python train.py --head_dim=64 --norm="layernorm" --norm_eps=1e-05 --qk_norm=false --init_std_up=0.0421 --beta1=0.9 --final_lr_fraction=0.1
MLP neurons of a small language model. Each row is named by its layer, matrix (down: output weights) and neuron, and shows model dimensions 144-239. Each number is 128 + 24 x the weight over its row's rms, rounded and kept within 0 to 255. Numbers have three digits each.
Before each neuron's rows, "fires before" lists the tokens most often just after its 100 highest values on Wikipedia text that the model never trained on.

fires before: " ", " |"
L3.down755:162116103093121129138114159123081168130127105161148144187097100082107119170108110139086113164141125137138119132112137068102127159147091096179106184118192097110141117155101119117139135146130133147139111136132106120141160135103069117148148100153155097113133158148133114084140103099116136106

fires before: " ", "les", "t"
L3.down473:077147170131106115174142150120111104070130107131161168133129110186114135095138101143105112166157122087117144170119150115135111183123119080147096105143156137152140099120145130087154133100167179135157103112159099121170168154098095148126078094132103125128107149090124124135133126127176126090

fires before: " |", ",", ":", "–", "."
L3.down446:111137062134169147135130114118145136102146198111136146125198141152151148153151134116158117155116138138077125109106121170120158145088133130110172147103127143147116144116104106175125136107173107140122131126122151147165143103087116119098130161136116145109135147109125098131132100120130114106

fires before: " ", " is", " was"
L3.down852:169157125085142117115124109079145120117155129115120137074128147189127088108123125115080113133133137146161155117138128093141104120084121131111131140151156129090141109180122113162151093141123131157147140126100063109135117119113093094148116133110141154155099161143127127135134097127118142105

fires before: " ", "anc", "ance", "ious"
L3.down931:167139129130120104146155120139122133121101084127169128099126132171146076134138126119127144146109155136141132172175151098138154117090139128173089131088152096137132117130077128138142136135150139131174068113158155151098110127156128122116137129154143121124144106121122119098153095127162100144

fires before: " |", "s", "G", "D", "'s"
L3.down315:112107157115119123125120154180097142164109184099140111133133113112083108104140115147147171166144117131131151121127111120135150136150127137133108143082126131162149140165177126119130137136179116128106124132112130119143194093132135134112130104126123093099138115125136093139118104131144133119

fires before: " ", " v", " |"
L3.down784:099165140131140148124122127128130155119121136155117087065108143130124141117166075116149128146144108160147143114140111152168134142123151109150098199137146123149154148145131155151097111099127112087160134114102089103149166103108103112133111109145113120087116147146119091138098140138149125111

fires before: " |", "fter", "areer"
L3.down869:153164106116148131131138125117137154142104101109094149161184164128140132125117154113121163178136082131137154096101155132142153166147114132104134161119136106139162136180145121121125128086151119127078109146122110104141100137149105134113177140101125110150148125150109122146157138148129070119

fires before: " the", " ", " his"
L3.down809:148136133106135145139124063116108142090079095118112181126131143098082112167117113141110098162118129144163120118121155133147130126125128124119171121122113169126146136119123161142098159142153171164128130128091100121156114142170182124126139119128158155112145106122092144132117082072172141159